From a checkpoint of a small transformer trained on Wikipedia.
Size: width 512, MLP 1344 GeGLU, vocabulary 32000.
Training: a variant of Adam for these matrices, 762M tokens, 5827 steps.
MLP neurons of a small language model. Each row is named by its layer, matrix (gate and up: input weights) and neuron, and shows model dimensions 0-255. Each number is 500 + 50 x the weight over its row's rms, rounded and kept within 0 to 999. Numbers have three digits each. A neuron's up and down rows have the sign that makes its largest values positive.
After each neuron's rows, "fires after" lists the tokens most often just before its 100 highest values on Wikipedia text that the model never trained on.

L5.gate504:399549514461533507531600415475523474600494518471524391570507535561436512500589548521516623481510552397538508447583476477648463506519465570542557565482494587516532452489573511470601527477435485486458565530479519536370431580552435558454488465465473398450558558516398517433462478457524540539396504466528490497485458491586493555515550527521465503528463559490523474513533511511564482472479529497510463542503426540447499481539514513579548466478548502469502481478456515547407495416495501508521456428476499554531366545486495572535474361438440464487613480535454501461516503415442456454417449533529455464476597409545469528553422567516478523476490529506493596532570472472458532501496570540526353521512470492425463485429524545439486458580492452479520481505441509540473524606444519
L5.up504:484493437476588576470535498448439479438485490506541602485529439555536482512454504392533487549514458450542559464555483482489494496487529533457437458419526559557589552509570487524547411541540409562464517520554556574372487572409531529463431504467433421606541439405502499469479483488519501442367422567432462559397448489520492463584626490500483471601553430499525419482503433572485419423495449534578412495555464515431490602472546491432415535466415552513525516529479591381452499475508502515479495506445567515411455539454510528551470560539490453376501443543425574447425445492533517464467510501543511487582580460530466449476437457663463489476484504453507537523469548473379565410456601582435541551484509498549489469578531530522543466596526565404510402546472458519494565519510441
fires after: "-", "|", " ", " –", "\n"

L5.gate293:419503408555602499555543496408466499542566525483494600581413552490533406516491503558501477512520501497445630500457511497564489477429502546488532525593471451509519505451567486499535480432481537475432496503556421547391410518474513470545505580527544497417448438546452569428424520426534576479436380558500423459518533554486573532524432504556522519518454504572590575474489492473389520475498515543525557502571467545551456523438453476526474530469499610590476586587547546538483535499492499526409454478454511512456426560482552511548479444495508438487516488501444470495500445556446527490545473498430561451462556516449551415516404587496464545498542522550515551569500637543551579484489467522456474579521448501487433488546494460482483533494526537483540609534413460500510480390481543
L5.up293:432548495415553500565525431517489542497499516381505522547450576475470556433391535523453425561622496567524519418459428454585506534550478537449502523601487441550436552459493525410558497488512528506487516514559438485487463511495468497553521557471458437475454447575397583451482438626531455437548465478501442495505511394534507425467501564458563507483474446536441484552479426518471470500528465483494489549514540494459425495386492464430477386420443580533524514412487530473472575486459457563415480560487528498390520414507470487515531513474524567482589464520469505504553596514537536491466378452460475494480458524502463445513667528569489510478505458541496539592584477561512510564592494448461527546574560596471356561504571525532444437431437566499485533547560501612576508449516547
fires after: "\n", "W", "E", " |"

L3.gate264:569474536552609531363522590504588592610526604479448497516417507538427519465487370463418447523463548536494575526491516526551521435485502540495421505479541505575435460515383527495559448505467494537473531535498466505506513472457487564495589469472526463418514414546485553465490533503485425458541501450454458546512555515499536518458546434496579479424519393522477444472450530522567483637621489546545436559545422440486507531479477492497485521464531442538476495528441432566566580489427479468555452434562505508600491505583457505600496473410506611481384594472535462616503530472479510452422516510525523519475457500595527519435506492379527421516528501361458463474505559507482519575444467566501445445499487473447564541516484449507583520477522472475560477574461518566492538474490478
L3.up264:527475495412440460441486474410439500493441490485437488479558518443442476586433439547459456518514478513514538440473536594503430496514542520606488437452481491448540429464442436547436498540552550501546447458549469513491462491420476484498527441510510572491542561428470534389573512538456532565553563528554445481542550520560482507471537485428478514505469642509459453408549438464463523410471518516538451566515609402580411578489468548566545507454426471492598478478493537457478550486611548518443347518478473447486496508519615568505537503483478501489487463493493449491454442417561494494413451457522498562530580465464536544507569466499486517498511619602540472510520591527495462469485479538587448503435460511525513532537508474494457395561457522500459468485626427516486456479556524
fires after: ".", "\n", " "

L3.gate947:431523445415501493496540530530558495434546493505528449457565374506471465467417589539612523536574540431482504461502423497500490506371518503544484466466436514442489515417550374525517491469487506576486551390611517537507528519488574531494498540471482498529549485490454474451502458412497542573537528532506506555425417499522532545508370545596455454547398478449499576456463537430552465504398470481475480489533531489449480475505552477525501467421502500519502567571451541525431545465474494402498491534437409526460445563541609518420418490563566520511525552479473472547579509505481479436475482470358528448476624503472444473510471481544497494494557505428511501507510508498525504353502401556483418500582467657484441441628575559441438440467456505444549482473571500510455627471453485
L3.up947:526462572469607578476411485531509531492382481513433459384475504480360492499485422529520367516453526474534503484490549499454513503488484499458542528600556533570442492613445544487509492472535521484526448586564527583505461447596524548537489495538513511571411582526542468538499575551557527371520511560465482496572427553459390546495560517473408422590486477493468497515502480478520446497509391471545468581462453488502509602442490476491519482515455542434562532488593563404580514515536542577485474502548580453472552576498433530503589532441414481539563475492567572509605547456561563502480512584555526516528508514506525572586508484549501518501386516538492499491548515508373466498533537488445460512493509434498472436470566491513462527467502528429480443515479451462566471529530486
fires after: "\n"

L3.gate575:481567477512518544494466511501623531436568413509448513493487474471491458503517582490522539573435593488571522494466551498439527555422404489541558532476509538436577463490510449377582510550498601428608421437485462464472488511533545498545402467507512485508457534487462513547414515466468578543544528470515536408541470473519523493519440458508431516541428605478548495485530539459607415489453515462432515503532553546476559460541502428553411462439466526517468577489499567555475425476457429506455455497578473442515387456592584411549479502589622438582465582478475505507509419481476416517565479564358473518460463453505411462457473447540483501457479525333602546532522509489501513481464457500492550542433505555475449431527457391566423529482542491518498492591410541463548499478509454
L3.up575:452493589565508608423464516464593534403538344493524451547463572544448526492423486489502516495496519438514492532487490503470463468563472505443488500487518518451569454483441537450539577610542499502498398510594501440437436494619446486521513484482542549498488414499567559623461532460561525475508459434524513430542519519514532571541403538517508493535481518560481450432510512411477493548543464435444488479480470424591468440465551571406410571521436481560528456542478596555497541474439533586538450516607551554495506477465443426455485493590496487506478460481378466538546478487568535503418470430407507406463463449474458541489574516475496493530467449512525558594574605545541561559391476583346477478438506455541494479526402473475505587451607463470581483548525556509485460502546539
fires after: "'", "ğ", "Ra"

L3.gate961:467453575515532513528486544531518503462509482562522593444512547478509461559461565485493474516515494538524501488459496509505546564534511475503530542515466546463442426392528544454517519509524465501452490495444501507492540505437468519486485504472519505463479484470519418464546517431528493601426426628524440540489526482478547571511477513488547536516490589444519494472613551560443448533451534480575454417526534563577485485392466495570554460455613539435534482494413490491540447552482548565607459580505562565474540522485482493540463588579479509492505431499448490454440447516474598586461502403557440527481542515356533512439519492448503525547517534532593564563476428509526558417490463517547551529535450559499372432445473493534517442518515467474515523384548557555566463450506501
L3.up961:517412553460467494564521545471495509499451531532463590467489510442441490541521603428449473531518486577533463486493466552473472554499530493574489452533485530460532587569433542425544494492489487529539561470506448533553470314464442514428479456460576517460510442477422498485425450504482435478507488585550473579466537472476499598359487584461440502562525563476525501442485482464450438412592525471561504487544528493487515539465476411461410507400569483551534494587528484517463500471512483541431461510478498484551513519553442525558450514447468523573511513541473575548451522498597512531589461521517543551432517449570497557402477529441479478549546483540425452575486520527512520523564453522470547600310481507634480471519500465565485582553561524495509498573532532372495644500448499
fires after: " ", " m", "T"

L5.gate354:579505475493508475491508549526513525540469496384493592522510578520473496507578483488459559468486499518503601485554530555440607390506473485546407591546420525498483459502428474590437506532584579496523422505381411359501355482500490520554482508470475475526539437471520534514559515396588500379579499462516514477443491476561474531527533496495538563516471442458507572570489432555537482487539511384498529436455475481549464548470469476461536441498475572420551509597507469448508513472566483541540469441520454513460515547459443472499508444425401444531416429509504472563475518462478622473526544456557464447432515478526482534496458462523568484477536550501502498472475548532586513522463462531553394477532465467492528507553490525461457502563554529558426427526541444493456500522596478
L5.up354:514513539473448526448490573478421568498554394509543442565453415452489444529534537545471499499509478497553505542577446560525533500411494517538392471423469433408466547525470580521568513507447534495586433550487543478453505502532493519491582543466502420536504496506493607491551503452520478536499487360543548439441573523488532485567510476383523537492499437522543414503591514515527506518473605468460623555489448582467411534553445504541541503473578616549566409539468577442493535426488503568520560547462578430442537461366503469601486509491450581446521425488537467484417520528482556437554515596464579507527510513435459497416513340501460422556428466535475460488443535484477500563490569550500568570517542496531536447439404546431581445464475525488482425624585515540525475463470433
fires after: " that", " as", " when", " and", ","

L5.gate7:571551518374539549526525444458563473478493571533479474471431434516444458464452547484560537463445525510466465491455586528545519515447563450564509526535535492488538474541494457471506592537489490574596557499588533473460479433430564525443484552529524488445496460537428477481524388494534512526478459483522451412448511566527549531513441436511475457467577405429562536504496496465510408535560505561550585450556543562531504599456563543506500476431554603515560478533606477581326470438547466543580478510550535440554459527511432544352473550393467527469543516611423577469448435552488551463523456563475474449504516458505401531476517520553526531434516586558560564472536567555388471483461535547471562458408543441451363486477435537546456419531499514487556483534561384481587462500453568
L5.up7:465619457565460476447493489459538445555454449527453465466460511509487577557476451524504527555582419504513524568450539467518475598527449474497566375502424467401493517559527429478525444472513515585481507488489468454570460470460559577553485465482536469464337449563449436498522457480401444519455505482509562589561547493599541473453405443429459448477485498576502563454495602487525547575460536510504550530560549551459489428489554571439442496426401521437472442471580524538501508543522568409539456637570543520500573484488566573604415546502446494350480516528488539462461480568495506466483496528431513460490472586550476539449572469511395488469488441541565507621498374532543567569496487483444453477482557518496554509463441546484461533490488541465402433492549548471495485395490474
fires after: "|", " –", "'", " Men", "\n"

L5.gate184:578473472490520505423557464488483494432466443510452480604585573451502545451544422530474532469513483641569483500503515527521476491474506510429464526466516488411411454498496514516533447515561564491549527496517572488459523454458485571547580495494554478442516487492508547423539496434486558454457503443532498483483421421486542494570539440490556485550495574510581528530527407433472462543540561492514615484519471519548500485520466518571524535415490623442562502446483473480510570503377525485495405471587492505610478369440480480460534538513416533432491497529429507562435485538416552438509502519498492471492467470513515574457539559487526387573442540495435554507528484481525570469447517566578499542563480515445520557493519509538553569483521446459538516515546530511428479498561499
L5.up184:509560504478479477451500500443523498501535619588539442542458493536401431475440637433492527545552511496482483486485487521514509380544445536430501507462436558485560544425521353527523449526519473507509517547547578514505447510597574612498492522478520515431459529447604482425519524468532474467491542462476518486465571434471568457446501405440483496540457470476488424494450539470464436561467560549450461482479543554521359525407589469432469496411521489465490481619566583475485515517512517527500437526464475519414562428461485495452525626548556414554566567519600589528594476540502479542519448451463525564477529520511550490472562480495465522424448483518521562496537504482530476416435459500537533463528506560378509434556548476451569467567526496564470405505554522452474469470435518
fires after: "\n", ",", " and", "."

L5.gate374:502624523444465473503503506505593457584447442428514536507363480471501407513575457518517520478506410602555491431467532457506568484420470553451474419570572436484485527525518467489442419511483453452638478477459577533473572499426501473567491463520476500498415560500447483451438537541417538500562567510559543489399530532478474578563445492524511571451522507527521400385501491415535492505527473513573649571616522470424480458487393554536430583534480468517469481545552444483448509473504483532511563555510452487461503493503589509586428512436549466452537507525443542447524413534591436559523426476465438505505447504511588444537559425464537529508519416451403637557501553465487530562578440500456524516416458549507486497516401484525497453557495626565411447574510474591515525408461515
L5.up374:456465593557492551526465430528468597464380398470444482486491517433436508500555602512433550511425529465529576493469564460466548499488563430444454485530443496461468521501464444488445470416471506495530465421430441414488463490459377491553545520484379450481493418449504517500548575507440527479559428447497590461470468643450473470463517518494529408495464449568464486532490578570476566466512466521467430568541500422432552379611450554527477528533405537548516434512591428517514465445427425538480494543437400577533541557479534475459492372494455474452508456489566460494465494421495499547526572428472472509502453495503496475478450569456500561586487537515557456626469479510509534470461478572447432463495430573524526500505480489495499541500525536562544530480540550521524451480499460
fires after: "'", " his", "s"

L5.gate1226:468592535510571464599591548484481513477555649491487472520455493478483532442489490491473463668510499594469568445578458451459506523432609523493500483529464525497546558488479553479461514558519432503510513441425480439515442514470422492490498624528537513462496436460408485451587510462583546465460546547398497446453517567474555508517467470479497462520576403512449569575577505552528408557472523460560486531446579516529483573481501482537448408480517505441514519529570427486504533498406515613479505460582535525427469482569497445507481515407487482500616478496511519456535557533631501443526574549459533574407534600439518444528494474474526513539459552535496559480543484632542467539522471468507620547479527495435391532549467463467553545518522496470457566565428454534497509555491457
L5.up1226:477488540601540493582595494595417423476526546515591459518518454450487521505439631449491429566587479564432513505572449518431456524441553491533490443497403590449541535464576528432494504532494375524528494455520466510524552513319431476376544590496536451462450420480490452507475479553535501458506548464452465520418544471396519495480452457455478486492554446498481491472516506549495507493396556459534469560488534469489501465467611461443351448376399455483541558536501498406475517504603480590505544485583519539484471561542475512457525557507544433479579519534589535476546504531591454578553563503537539504481537524405579520582483509526438556491572473547496532535420504556517449534478461455541521462437535549420395422588453492522555635518465479448476528514454539516537506450483533
fires after: "-", " ", " (", " K"

L5.gate438:585465483554514517503513424425505524473443474465442532538524441517468489557551537546476463488426546452547526464471572480475595450427481537575499536506522484515568513515562410509579459619483513429501480501452544526400490521527530558449514606517513414416444481451439554528520491493506508545516488460514472525445425504443494528469434541448588545473473518408512542549525581496557459533485466588488466460448520554558551659522504499543476509473439482561555559573458455595440510370576431448467454536529503520456446484464494554467416479528448522523514538508491523526458507439569503418432565484487387554428469404511473561580535535563500471481524466562522479459440516497477512423522437598461544544440596516619480469466557443443477559485531463505490518440449542498454549576450475
L5.up438:515472478409500535470555463415479481557469469563401449455479461471452467543538595608452503460494504411513452473531449514548447478491509587564562497462543509494514502512574535501542498454521488468595473480520490482405499449529482518542442465499434506473472573527550474491487419558498526472495575523569545516464504465480501544524445478537479424519461500537539560548459445579392556415554531430399480566615439475501492566457592506501446473480560499491500456460559554506420533508605491510449541431459485351466514471481535523490503480516479436411570342499394517567552534477512531447571556497527429509555463439590428452513471583504520501531443498484496556467500606505436547548486468532540427626465483499528521483550500506398498401568522534391452523515450554525496513526544421
fires after: "\n", " the", " World"